From a checkpoint of a small transformer trained on Wikipedia.
Size: 15 layers, width 224, 4 heads of 64, MLP 896 tanh GELU, vocabulary 2048, 10.1M parameters.
Training: a variant of Muon for these matrices, 406M tokens, 6202 steps.
MLP neurons of a small language model. Each row is named by its layer, matrix (up: input weights; down: output weights) and neuron, and shows model dimensions 16-207. Each number is 128 + 32 x the weight over its row's rms, rounded and kept within 0 to 255. Numbers have three digits each.
Before each neuron's rows, "fires after" lists the tokens most often just before its 100 highest values on Wikipedia text that the model never trained on.

fires after: "-", " (", ".", " G", "G"
L4.up79:128107166100134101126208080102133121197160157148079147181054126126165064134117091166039121186129143116044104141192138174101179163131116118165064080138086111090154120111078097114188132157095156114126093145169150094134147135122144116123116135051123126183105081159129174123195167101140156151135145135159127096128076098145095130110057121180116126164140177068106106111166096184151120131159162169095191108123077116129100085063141098108117109128129123133098133124168118151153096155097141153150110150109168070140189162139092098105117090105160133142130072113128112157084136134073123087
L4.down79:130182104123084064087101140129094150132086202134120122094127142126096109103203100054124162154188137137102148150090111106141125101122106174140183177209079102122133163116177157163094119140148097122143113138174171188160177160126106069109074144107119133171146131083149208183124095110078101106114116169139102130139168141104134154161096119140138118137125146097123117199133097142108141086150144173152154085092137104124097124146137123185083087081109155123102078108082144155166148135156160145060063082079156148111119129131096163094114159158170127107102164107167132128149140153159139173

fires after: " g", " G", "c", "ri", "chi", "li"
L4.up784:160120142054188162115217148100123130162151037106153117135139143076121137178125119172086106133128104043062128128178101195103169172068124122185133085140098071122095133158153113150165117159116069164163127127056179138146200123085142118145144154085132121084106117133117150157099153174149115200129045133147075129131074120123108081131118122178154118095152115115187141086122117081091126184150148138105161142107144085181138165123133119137085091125116118148127146084136151154124132115134127098126136140114186165110141135150092150086128123126128115134116166133137134095066171129033097185
L4.down784:163155075140122147108154124088070130098148103122126082140092157123081145131148080143146154154126097173157083125106143194120136114192095122145126146114129064094054158057149160130097090115107130090140152103139105109141130114154134129105150107171084152148081120028109205113105123113101125151110126110093089126141166096156163103143097189125141171062087123186077115160095117100073150147119160170100076099120099068168127132143214143139131060133145119124119153179190110129157172104103139145145075075174142168134149090089137123118104114132172125144098133084122142148114082135179098141

fires after: "\n"
L2.up402:170124097144129137146146123172095164151144083104135105163126148119128134139118112133161073085060172115041093108112120124097151186127105124102170080158133111152086140151106102119167133045101106143174130044116129132101127080074129146070156110123158129065068133116141096084173138100148102154130094152156126144118099111089161152075091126162032055146116124136183153145125144054130104151134115128055097124179148164122107081103105098130120072092133157151117125147112171074101152150139115124180101119151051118106186089172152116150155113149147197130154100132181121147200163182145183178
L2.down402:173131120142116111109146129124116174163102098085097149115154143131199123089192065168049144150151122125143167200141135097115106169210101152108181140157157101112115118169141126124148128121059152177135158110079100113169178107110132125150102118112109147092179093179078077130071097109186131167147155129076099160128116099160148170133075098131144121098123113063071104138172113171108142160116096098103152115124135232064094119174135083126175097122122157162143198096136184099114143106160172080160106095112123097116102087132147069136097128137113136107081145145096122138127131139167100126

fires after: " ", "s", " fa"
L4.up212:192132078106125134147114139131136116067130089146196141122123179193091096067069122110100067089133177114105166176105128156153136144140078109111090098098125122140154182140150149107110129083131150178144083151119112100109131156130149181106097127097170117068061105069136096121108091105095054133107135162065122068191150134160132156169097114169136137154070131105136098119189155133183116157118046083134087116207100082162105140163092115153193102119204113128123122181130170085162162120182130155136174109122141120159155110126115200107155107103156137124133099118136162125089079163122110130
L4.down212:176138124142094141111131131143119168109142119124069156133156089117149106131135117095121143088150151107080154115203169118171088129013097127149189089116154196121118095126163083067136123132089083096130173189133130158140084128098132146108152144150125189149186141103137130172154130176140106122081165134108175208124091115137116121142144195131120130146131113152119150120095105185132092152151085161175147147124158164095139154129137139137162130158156119217111125086161110089072174127121119091107110074044139088148155110042072109123205182077119080087094144097143123145114130140093074110

fires after: "A", " E", " the", " \"", " ", " as"
L4.up597:029103125130145111135135162099142177137138164156148120154111083142136106154126170152123113138144088120086149160130138171046053165091084151132124150072091176124123116145148136128131143140101132131120147089206138158115120088141137164150118074152146107131129135121130187108127148114125148058090080144171140132106130101105094076145119093100113122117090138097141215141084103125103158056079147074089093148141128207129175109077152194090099150115109109112136169136118153188079152165158126110126141085102121129151135137136087122157103143084070167152106066122117111143064148148082146144
L4.down597:174109071170146132102162086157150177191101130148178188090114079150118147073113153164100143092120144097197089135166092131134122135142127140147125104114155130120220129095147123099121111065163147101126104077135136132185109114105102092099132111136130198112075107066148110102140142102155125094112125139160188208065117145130134181147136085162100113130132162155130121115111122148154132135192143138157146112137136149114041089172136112140151128157117118176060133077148146130120097151113156145169139126130130126097148126065212129090099131147177131135137121132063163105085187161096141049

fires after: " ", "o", " 2", " E", "ne", "e"
L4.up728:123082082157133120122197155090110113110147125114132169132126157156133158101136164089060124130116103119122077170123155165155096146131118095122136126126090139140085119121147166138119165126105138146110185164063159159134097099078130168103099125104186092108140134106087103181196014136141118170122071115103113055139098117167135141111090103125113092119115122103126114152137177105094129128117084051156140123142170118169164093109133128155169147130232115181101116198157077156092152078090126123134101149102079126204130072106134098180143158100115138088097075137136183075119074124127087219
L4.down728:146142119109128094098087042113126163179148143121069137094106075183105172119164114095118125126142124178127099188118107094095153115054089114083172063144149139109115090147177109150150162146079160116134126126167127112153107165125099095148139124066117114122161069161203127110175131139115065112082128155139102158165156126180084182067141161126172108131076108091099117109144137139109162076155139149137175154136112144143101039157096069111179143118162177127111132131115187140134153140124068154146101120175143086139114180163180108135160183135145159124135126145145114101123150116143129172

fires after: " S", "\n", " G", " H", " "
L10.up225:169175170119174189132082124144139139183079140140094182125074124123114185115165140114060099149101167102155117149106109140137127168139108154098063124177133113057150123136145156156167150130104122136118133124139139153118138132130160196100149083165170135102045150179119090132127133105126139138136113153125124102085099114134131106143120148128104085169157129065122164147146145049142085105148109087113067125077157102140147129075131120152167130150124117184209147184126180143136056057180154130140158144104139136196149165120070075082133154163132125076126139096121137086139114113116116116
L10.down225:149131155098048145121127143177167111094097122114077112118116145166134105131126037104148100118068087133070184165109166110141124181142148145157146148143123108156149151191089118054138092127180059146149128151085122133165125178126085081172125150121178129113092146060156111178120159171138143176111096111087128165134143184117080170143101123085170115154106110225084092108132160089139127153116106126115214089059187118107121118121135122176119127127119152114137176137081116145120055044171114147090086119127124139161106085118119143167135124128088167134175107092133137125080154131099172122

fires after: "\n", " It"
L3.up633:154144131159142127101116147084168131103127130139166129154056114149158081139095173136142118088175161187062210080116094140108154138106098145129172092139152100145110142168190149093154151145143162146102159044122157102062158129114156095080190125130085105123149130105160141134149176110187133182171081122168156152093169123151124162130158179128102137151038154109141119116066126124112113102092171153083102118105148191100157106131121108099164082142120154127160120167113137049144097104154159145159103085137126077047134108165097136124090096121089164116077133185165106144204106119116114146
L3.down633:087163126148079100151158085114195209144101150106113109157225125142073189151213121096181138169131091145157127157124179124216079111094071173134128143132147100135141127110127116140093163126145126155113120125122086118140131131141136176139106088097086124086137134125107127136123103152133098103074173121113094132195109107128129132103144140124111101118146150136119113079124144119097154103135166074173135152043110153160147102123162129106135140092146139139144143156146116139136108101111177103091082151059226162126113118104087083142115091142158125116157128099120183115087111094101104089

fires after: " ", "-", " in", " De", "fin", "le"
L11.up54:109089084123168135149116155139126163096096124046123119096104088114170129104124134138149138161083209123123087129087116105113139097092131088144142115096158168054160113089131046119123134128119108138127087164175137119153167066138170118154172147162135186162048146094115134141141145129152135104182124119092125074107183144157163162163066129073172114109101129161136177163180108059202114165105135143153150087071134098093093156130170161087136186140155090211150160117083130060104141130132102151114112125126113139077104163124090205166168110101082091109125109128123110090139132146120138142
L11.down54:112178127170113063160130101119105141107155116106105121071176202121095159092124096101102117110142123089156099179107098128111141119154173103166129130124126139138132185134097151139170114085116125110080033122163118123115066145172093069151182137159194139094144131134154193042149116118142139177121148155136124116104162113207124173155155150122152148116141080145105101103169110185098195096100134149122147114147117129116149167115116068115147104153157125139135132119091139093092138114090108119097174063123191145167118129132148106143147104044138116107149166164123102088121086056136138132

fires after: " g", "o", " V", " h", " w", " W"
L3.up839:125141123091196138153079175169114137099084099120100113086107149128134136171124114195094148121117158080181166183102158152169162111117103098098128156128103128147119070117089138180153148187118158216164119130085194150106125127118134147116077130123156101173106125160119080110098195083109088148152064105144136159126152158067099081116152113122095131091084136120116157147074124084098141151147111140103112125116172046087117170087099111110095126178178181121112086107135146100070132083128100111110205107189100140107108132130163123143074136194151137116154168103103123164123138113129089163
L3.down839:124148178162159108129125121104182076174124157119144139153082120108151159200156143169119123113077131128096136114126083137060141086159081142151099084141176127110123130134134121097149138118129095060109117103144103144118134138116202190174156091092110109089109136100072121072119143148121161160176142100158154062111166185104161145107080110160104127090200053094153161151117167120131112169147136183171168114112130135197104105161117184090155139115146122121082107081129086161146220111144113152121129173085139075112143093152095139133143149107117114114141104160082167159082152156118141189

fires after: "-", " ", " (", " un", "/"
L4.up574:178064105168158120140157153139122077125106163054063144105106120112145153077120164110171119106115189182148077108102165129101108132142153096111153120130163156108102116109161106139142115127118151192096068137125163183140084099139125127089073110103161176119168157150119131110097108089094123166133117131112137091142092130081114147133117103106173191089090148052142126132136160110175146141088104107174166097164150134099110130096135098071088119126102141168067115147134051097101105160122109077151044112108156140154164096140088122169157151151125055139094151134123118174124160087097189113
L4.down574:118199109146088169100176156103124099148200109148164136160139121111129151091149124131157098125092107088170087131194120124110133095116193137161149126119192147093094140074101070105133087113110105168156159118138157143130158116086077087109211128162069099106179137064153168223102088115146111161093143185087114193115146123156176120113131118120136107129144080160165105134149088199131105077149167152062105170089134138079124126151162125124130158102096097094185146143140103122089159100112181135134096162160118126136112166103149115083078084140190132157132152136123130103108067145135127088

fires after: " K", "k", "et", " S", "w", "K"
L11.up635:099104117160095100079088120143078133120071173037113190109157179089145147162092166079100140157056145149139160070129161161096167168102140114104105118171132079122130148146120116134194168151090105125102130209108118131139073142138113186125125172095113136105117156118096123108166129209095098115161192178156160131072158182145119135115160160140132108125117098094074081157150089161132098132132123140086133132137082111113176132126144087168153114151120128191103083118087133173137130135167075111139077079141153107135141154094123174132098167081111127160169122140105098134126109098092194136
L11.down635:100119121123203081114164140130166155144162099165161080097079133078177117123137102095098116100129114089153142096202129097191103187173173136100135098158165142123096122136118150099133092130111155134103141154129059149126099140125125180170135126166108045107093127151133098157152086146144166149120186126124104159109149155137117166124051086154155154126150161114120173121125150099123123187087077122089073144132158133112142083176153171108152138116127150145117154138159142070092098138172190079154191139104069096114127059113100097160087095144113123096138069110090101132142065162124202166

fires after: " de", " De", "y", "s", "ne", " di"
L7.up722:046157127160139104112118146173118146105116121117152080129178111137144136130134122065085137140172073161097145112160170086133119152144159213133110122141138133127098106131130136173167127150099199155173122144126131161121154147132103185162172113064100113130115151141190151198154111143118155162117092161135109059129106127128133067134164129126106111136083126075081138147120159063181112114081141096143154100128073099135120183084145093131139112177201148104143135095080181122134073058187174130077149121024134084129142124117097111136139166140140175138123058116121137158151185151159155070
L7.down722:097118126094190163158140150137112148123145167131035152182105141133033125123106065150108119183106064106161097173149114137186152112051076121084093108121093150107132155093123155094088080090107147145141112209119090071114136126113197133157133085172088120096099075190145173081134106136117132093140187124144136144173139080133136157119112110168112149121158196092131151058095077125138139182127116143147116143105170171140071116096139105102137073145102127129130111140104169187166101140137162057175117173136174109180108120063084162139100164110124132092144171188106147149120095144097102133

fires after: "\n", " w", " W", " so", "W", " So"
L4.up250:068100185132123120126066139138090133155133091119114138148142101149212106122128149167056119115139135097154147109163074175108178052108120139083119132147131095079138121142108192165147176083151135137128128111077161158148128114180115095119122094242136145174128142105147155142197112123132113093156078127179124154151136161117144106128136105144083123143100128156163121065128159168129072170164046114134087168080157083109074153123133150126143101155175088146154096158100108106065156078119075140096080149112153153082149145119110122150096166144173141127080145166140172117095143102163121122
L4.down250:148124154157133124143092115147112064119135124145162129143114146109123168088146149192139098112154143091155134126115087112206140127139101164111137127169115089092120099137127103127187153131129072178162194158198169123124125102147105121129138155061114115076167128106112130164136120160121124150088153064110111071121185107156151159116152170085077132145104190084148110137100144171163086125094152175108096155140114135077060143141143138153152061094169099036130090191133114113143126148083137107112127161070148144081138119138118099128110070172126096076177162160156172130169113144135120074

fires after: "it", "C", "c", " C", "il"
L4.up440:140115155174177176147138132147109125103187133132158126103127080088155117146083104082072088201089096082120165176203110153087162139141096123132108089078103132142146114163160142136130149084153111082154079103118119151147153153132078125142139103143168136102153086184123169072103097155182122086164103179155129179104126125159146171071131203146153138113110136075133113106104076102143116089121100152181177116131148147087113130115109042189107115170114127121163140116185108111103159106154110171188114109092115137111189109124084127091111116137148097160098143140127106185136187104135166127
L4.down440:160156105115167119134095154103109179115143194107140166106111082138083101078062084128133133099156144125136158088145127156152112137156112170106207073142089122110180111111141142119145077104171140168141104094155193151040137146144152154188137150129125159135108137179158125113094121136146168096142085180101196111168084067138098112107104148145214161110165111181130103122113086059150104114080152166105164115089140125120130097094054113085107175136066136109125159167126103133159118093153126136199132130102140157186176104077165137197141117118163128163153124131141116114070100116152169119

fires after: " (", " \"", " F", "—", "-", " un"
L4.up129:162111110106116140168156121116165101190114133118099162177136090130141145140117108133101049155099121114168181181062122117096108175113115120124085095107112131074144142078161118144146172089164096140107163085215151159041103129167107164074130068094152138149123057091157199110105114183137118148180099104149163124123093140143137173123113122123144116181133159120147112144191080171141090111112139148126098118113094169127088148107129136109148120170123083115185117045104105172141172098135116194156149059118082105090136140101087169125081112139117130144105125145132115197146142105118097113
L4.down129:115091132221170133156093131126116156121114142170193111088153136108121153087104146097154159088162069101080117113163139134129134084166109111164124113120111148143146105151148081158136131132149072099160159058161135174205132045082151174096174169167129129110111097150134167138126125106114149080087134163128115180144126096110155040103168121131164171127119082110081111122088116032131163152136082124073119144202131112145132105153170135138104130079084161115125135187160148091120084158070134137080098114197151171140134095132155065126109104075173134126099094161120152105176140161113132154

fires after: " O", " S", " E", " G", " K", " L"
L3.up513:111111146135132133086122126109149121140098166154144189113106185089116094120119121139145142171126144123153130050086174154098073081139114085137166117186135113124133124148157151210143180158118112125102106151124103143177139125121149186177081186107183116200094076162182154111115153132104093122169141122134090085101147181082120111078168123131096077086159151120130159094177137169053104151142129123140198131098137103101136195110144117135138078085106120079122153143202060200174156127141063134080127096185137124110099134106150142159123148158145168137080066159094164170099104084094107086
L3.down513:104106092135159179099141072110142074170104138091115101107135137093134149141066163182126134110102165127160092157125090127135100155151134149050126218137107054124122109141098146121176069106173139146155155206127114072105136090119163117082133057197144102125103127144094081141146087143156152132119151085122122200145067082110170171118108088134166186203106135123156182073155139141078147110114079171153102150174108124140128064134132148133120181146124061133111150094166116134152169145074105111064096144135107099152115113135097171085128125115161096092141123136163132170153168149131187131

fires after: " ", " S", " O", " W", " w"
L4.up507:112111110146101122100148151156053111123127159088151113082108173110105072156120114148114101145105121095131090111136115145135133136106133099136103121182132090118116095157164076104123138129104101117078114157101151074094186155135204139160099105086164096131164127129107106124138151132106097132109127082223111104154167134084118089155127131136141094089057081104138097119171147150134105125079084117099115151114095116134163154115116090139107075137166176114163131125183105186096179147175132114080144057134118158148141194103104186182117166201133108172105138143130146208137144077104088138
L4.down507:068057148082154142176168152063164163122102037127155177149116127143139128133100123125143086132120157150103130166121064120109173177129110145136130107107111171127156175144116156096047114143129104125068058130160137124108085140088141129185120163151141190105091136087151091122119131102150131063125147079126123073164154111115084153116177079152161157158142060100118188118131155151156116158173180113134153135171146148105130148103174132099128146090108094215112115126147119126164102154138158099113142184157100078161128134082138124112065083153148099080151062129087135109144071141121111170

fires after: "s", " re", " list", "ill"
L9.up577:123105141171154103149120100114186108072147135128123076147149137187077096100104114114108153153078181114117149124091120183125107133164169146125081112092112126142094135125097103128135085122133142141118087104123164151044098057188135131170088071113124154097136104132146076124114081097091152159176147166062104153194131180172140114120107115141168157096135156140159161079168175212119102079131085161109136155109178110195084144157163193107097098115161114137058165119157100109179155176158147165167155144159117202080181088123127093135179085149104155157130136106131095179126138109135134081
L9.down577:104155119123094094099081109099178092192137122082149084183099120149158106172172092158129136164119104102092099084126116079145103111098139096120153149156148103125152086086116118124142180094126122169110103134107066131183136139142097146161156116137121147195137102135138162064132105091149134133132086132138153183091064133100091190119115134179133173175159151116073140140165099077143111191150108099181030155106120146133162135126141154140096144128133126170134163095164132054127133091221111124165122138205136068121090180169166145146150126146089135084087109113108142110123153142162105168

fires after: " |", "-", " in", " to", " ("
L3.up688:164142114155157095170211044069177135145136172113129183147107138131126118122091147215138120116099159168116113118111114183140163140147074132128099060166107181101085141133172107172124150129103076143085129101161068095124166132143110124122112077140074147132142128108214162148088088117120186102120073138214075137147117053156088108156058139171100125102143136129112124149120116146155114164137112080095123122174134152095084101115087057152131149107167159127134090164126155107155139138154136155145114138128103126134125126163154060091123090130108145139141078114126085162123137098069165125
L3.down688:144136185155145080116098105139152134131088201141132115148165042139126152091172113079159126126131090110101201112066163110148105106103150151152093153157157120133154133113108150173095146088164143161148094126123124175143167121121159140127127095114079073223164080114152160095142138144104163134101164092074110141123100167107111101134210151098138074178111175132086137096148121084156158096124125155156138127103085101177120101137173107068164167110075127102155147076096105113129151154112103143090081185131206139103064187109180174119146159151172155165147138112091151096048167125114123167

fires after: " ", " de", " De", " H", " the"
L12.up526:024102148098185108112098124189107138115064130178153079091100140072100176111097147126101107180152122102167116152094152198156146143104112177067118138166178140113159095148173123111107133123094100114106121121147118154082125154140193169121140099093113103129113140131166149146095136153150155162059116098119143061084144154137125094145135135145101072157091108137180110088133140100179087154092119116096102096157129140079166170096151194112163110199178047129120150121159103136110094122147071149145149132146101092124117162201064139114133107084105124191128125145140116133166152166113133128
L12.down526:125163109106107092096112154189185093129148108117139126150158122136157102153130104133143175106056141186176118125136101122148119111113080115108218109098151113111103116097064111099124156090143088095052136151078085063159077130122119108172167067132089096086145161164124093116145115101158159141168114113197142036139064113130121166145124132184122166130094108146119202139100103096110172133148095145149043143124144098168120091109179096106117107131164112145128148157133117111164109155122137138124136154115182142158098060157145123150066152150156143108152077065129134124131190098126143126

fires after: "s", " S", "b", "us", "k"
L10.up123:139131055141094115105107085177121171157143112089193194089175170205146128119141162141208052143097121101131099128120141119195099146107121159119127093173119124094140136095115170128162156102113164068134116096087141089117155100141154173117149157123171124101088151137054122143082118136097087130140126124137100104127131173177129147118165095104121135179120091130163163168177123158136114106121092112097097125182148137154143188079060139155157136146155172108144121154157109110135176116110080152122121100085148111117119149123132122124100111098129099133125072162197119072133095091110199135
L10.down123:144091222098174079148160155181070109118099164130114096159136067162106131137189084130104118166147125165136111126133152121175147127122173127106100138092096152174116157112179118080145148128090105133152134075125094150166116048129072094154098152208099060097211164108107107125156178158134180182072137079133166129094115118089113096147140132132134139122141138096149137094087117140101104131122136162149055124142116150125108104160155076112153096145120090180101129129109112113106096150091165161185130124108093120115147195113069122128073116144146114159127126083093146218166132116078097144

fires after: " ", "-", " G", " D"
L7.up269:170084131099092122093120118094087128116090149116164118092134139097151089114147099136160103193160140105123078125160141153163148126134080168172144145139143086081135144115130111071141109123112077132106156046148137095084180153110129123166137169117078187106147149119084088128079136147151145100154069143189130127167158184111117116162146141142124146155091183063167177109127074116194120166151097120135130156137147096146152169094131090173118118131123091164191147109102081121097150108103126171114133151101136130092122087114130127124057144169126107193175148154113153073087073164045125094
L7.down269:087183110161173050108083152128097142155125098145097144079198091146132175044073164055076102164182145143146128155137091098148110123129080122144168140133124136174136134073144159102183193127105125157093153122144114145118132164183125090057128116072134117121061154069137146130141136152125118162109114049124069163137100130136089085120109076154099127101091117119073121189116131165082167126076093186135133074142161174140141127132124100116150100176186128134110049146137121153115173149125144122173189095152083106160164150113160156136143147105122134147086092148144106102091128160125146168

fires after: " ex", "C", " co", "tic", "c", "al"
L7.up698:124173138104150119161132127142135112156169120157198134119107043149087110158153148084102147103159115101100122143166143117121135145149102114147147102148116095115110111191158144178154156108129068098148153174116145153143177138127113155178105144072215163100117068127173069149086175163065071140160156141150089129091135125055107171104142190118139148104094218159142068118153133139082188133080163139122113151148132141110064105101112137091127094130140059123193156125179167109071163104124063118120117141071097155192157139162092157090136154115160104195124099095096175101122143135096135074
L7.down698:111102078121102084163164119164122145188123110101052156136106114144175154119174168149076055088100085144175093132147151201159078101099123082107153154111155141116133143169107090183069152136172154114119120100144105167114135167119140087155128165163094132144085138096120112098092135169144120095185077125052103170127098062094162126091135107190110169086082130167137179100113171082092109208152114100135144142075112180139163094128130116169074084166174122130144093125158158146123108075109092150147097131077142071163168144114170156145085112110126138117128083153103144140126183142109127123

fires after: " ", " T", " D", " the", " P", " C"
L3.up495:175133169138186127093127101178134135117141143154159077131164119099122144090153145079123134132157149109099155121119142198133149176149154143111128082055075122144105045118112065074167130154050136154158099125102168141151144085148143115078122127085081180193088125130128101097083172165165132210138133055096155106107112138116082119144165135082150151126091166129200138099116153190120090113111128122092184119109130135088175176101153131131123113189112109138107075114109150093136115135122130159099136124105100111139162151101129155132092205147106153188149137188120134107155165110074079056
L3.down495:098129117100138053131131136181159184120166120085100131125111156079096121115053130125104156066141128105139113176129096153112120112133149061124155113145089118118080148114101175110164059155099153126129170176136121080090152176126154106163113099108201146153103098148159118103133144059106145100131094163162146109154099105120131137089097126096138137112148160148116154110137115062075139147129135107173068117172061161191125119127168170090162114127149136167116136081151193147153105067141160096165111133154202061161156106133143120150151115070049166163105124120123099140111169200072120186

fires after: " V", " (", "-", " Re", "el", "ite"
L7.up765:125113161126143133091110127075083108150182187157083151086063123131141165112099053183082135143146100088094179112148134074157164194145123126083180062152123108107174094101099044215148179131195144135058081125120161150154149103152133153068060165124186129150130111181137099108167165114116123133133077088128116120124106104078096125073127146145158222110140120103128103099162128079121142148124099140137071123101149169092179132107163094161132162132123134136141113138121128084159127150196101097128086134151105101182135112111142107141155122166159116142142056122132140117142113132111158144
L7.down765:115126187137142120136155099163129132117046088148177114123062125136082150143107132124179180109148079168113124054133103086127139135141195140143151161120077091155107176153152146138099148103117148125196084149086193113103102179127114178057135159153160146113111149140122179069151143074092132094112128150109126120169157109130154129103128119111069089107189186163145106113136064160152110086093139120110142122098096172120117137108133166157114112156174113097153177118106138129108173105123154167127099089105118153102143125133067102067063136115106078157078125175134142127130156138146133203

fires after: " ", " re", "s", "c", " b"
L7.up793:090069107117174135165106177154130135144192130023153144151169104115087111093082123122143068103106120089142126132119152134158084172094146144159050078133113128091097134104118142108167197133103164185059145121183161140096158095162109144141132074073171158144078129149089106148134101138124169152118106136164102134165093108146129117126088097122182158095114178114157159081160186148161071170066096107081156144173121099157123142154128114164119151155133115107145139131133133128169114196096109138082115116098125171080201133109071141114145144135084111106082103120136160108158158119123127096
L7.down793:137084137181075094105125121106123086143108192158065087116126172162115065145170111089153156111066155112097103130123120113152126126164145177104185163151133149128100197134185088127148109175088129152124115138105159158112092150069219139159131112130142166136135169131134149089066171120129144163123191133071151120126108115128121110159143156088171158117127150096141144157145109106125106146071122135089121123072198155110084117153120063131166131186107134189098131078115060081109119162166096114091066145133089165192151109131088189169101127145151155156133109208144090115089135080142148119

fires after: "\n", " of", " ", " (", ",", ")"
L2.up192:173183083092194100119122096172088131157123131103118166132105133166117091052139125178137108201170080095043134113146140084148168129157042165153152147140119161102139104107137087145145119131123119112095103095110078137100140126109127129136118133136085129150117116158165080087157094031166158173101144153082135139155150136122098125122115140143086064033132098151184134076168184113168129144153141169129043116114118165163171108110126146150185125062173152177120137139149153124130112172107098187144094120197112101139144100168179163170096116099084121151163081082142151125130113170108163112
L2.down192:136130114116123111119136119136176134177059120138117161136158101129149182122153124099106089126083126111100124116140151127141163161134092177131151120177059156131158144130122091136089130179152116185101094116094132151127116092157087095097155218124057094158104122123117105114154140084154154156118187209142145130180169167142118115115117054158110091062105111101094076080152040122121101132180141137091141166121140122132113129009135159096187171080160142132138115119087093118134144127139135158140134111153140148165203118133138126139190126064126158116175164136121105125114163155077141144

fires after: " ex", " re", " trans", "s", " con"
L7.up202:195105140163175175055106162089154126127134118102138135148156127121134142055146091114094134126117186152120170105143118164125107095142083082163082129064104115109175169119082134099092157108060078102125126171122129104125168114124188132115117070108190166144088095120115116065135133105129138123153180119176082112112126141117114211132103130079165134114139143150131159131157174100176051094129100137125119117126117132179099134157115049157091162110107121105120180122194132119169167121142146125116199161093120185094165124157123173138133112138098114106124111132074150169080142059158165099
L7.down202:159134120119135107102134152132181115109180137161116133102124130109116157152186125133122112071162130136120112136088145142130140125096162124096176171164140149127096129107139138122113117175122153139162116067134175144141072134079134131103173102133115185085110157151174122134201100120107070113108138122155135127131112108130213202137141168068179149139077111067095112108098211169143149100085119160146140131077140120128101129138131177142110130188155134159089126104149120123133116183052040122071180109105171138130070059088111160089126091121100119157187122107120158168182107163142068046

fires after: " ", " w", "-", "==", "w", " |"
L7.up268:109174131109184098090146127121122092147110158142131159170111089155078127139131154162110194121096139124125117111113144139147103140139086134134113129111164155072112131121144132116165169127063160102077120099143172137186053030124215149140094074100104175154133108153119099142115122119127136117205120175099118110164127112228214083182134153112120171146154176059118125122100134088119078144191074109097131115143130115093120171171145121144168153114127097159121164109160161096138140128169144114128172132108107201100139115159070146087208129174082103135139106126089130089139170152139198123
L7.down268:178107166088123140107101065097114118166154141125144110058105216128159108148068117135180110134096113105104101147190075075128168085152066110152100111114078111118059130127093083118096158150099192155172217140108141107082103144158138158089146138181068141097108110155114144119145120172205127144114126118121098166169148105097164117121140113082090096155125138112132107095147188103138123136171161136102132107139148177155056063129119111116122193111088171158130151165141098192149186121111077129141128127136166163166097184126147085144175150176125103155132119127108134146066133121179103113

fires after: "s", " dis", "amp", "es"
L9.up784:227108112089138155137120100151054113112124142099170136173131133216122159104139121096082139163139177063127078079155162109139117153133072094141119081081119115118136149162090137160133107131145135183136084161134135133136123162081149126137128121085126123078028141121162114171154090077139101140158125150111148158147140132128087086100144198092138116144115115133109175194228143127143088145151119073130109116124077152161091132182097068099153149123100100141114152158105142154136136126150092179125176100090102095143209129118136132123151154116136057100100136133150115188137101066135123084
L9.down784:104086128130134101111158097164098182163135123239110127132191095082103057155127132107108133143141065147153120159128113156159073203124139162147070102125132142145120092061120139161096160146094097122145138159127099142092164141205119156107143132159143104068095134090135110158120088155100167164085136100101086198185120157176063149086111122167124139128095139177095151147187084116151081110114125124127148170176173088173153142177131120139131121137134035120109190106095137058172063109150154155127081099081138130098083100120086096113144176167136134178115105144124130130138150098123127100

fires after: " ", "-", " In"
L3.up170:172101118131118152189161095151163097096108122094132161161109120149180142079119136134139105141107147143145076163074140099107108138182137148111158094103159182084087122148124101103086132134113228173157124108137103173070167085156149101104138084137176183173098154118061156113145073106121088083177141159151095108078038102183090161119102124109192130134162106154140202134176113163132096202136096094146154093066113080148098083115099115152122101168149103077146083144132120117151141104096102181124149103149140189117144096180138125132119094107088158125111154095172127133128091131144106121
L3.down170:113110069097110128212128140104112162137137099136117089132149151134097133139158119094104144145132134170116148120166213105126082138143142161196176107090126104128123128134104118077072144168119175098167084155194184071103181080146086100158155113176148164089086145149131173159102119119067138116129117184209153193100060126155123102090145152112140183143155125192105118135119127158159143115098116060106157089143136093110167117170128142106088093067167126126169127158130094137161155168113121121139159137118060092113069109071109060114120126068135108162121157085176090063144130161095093093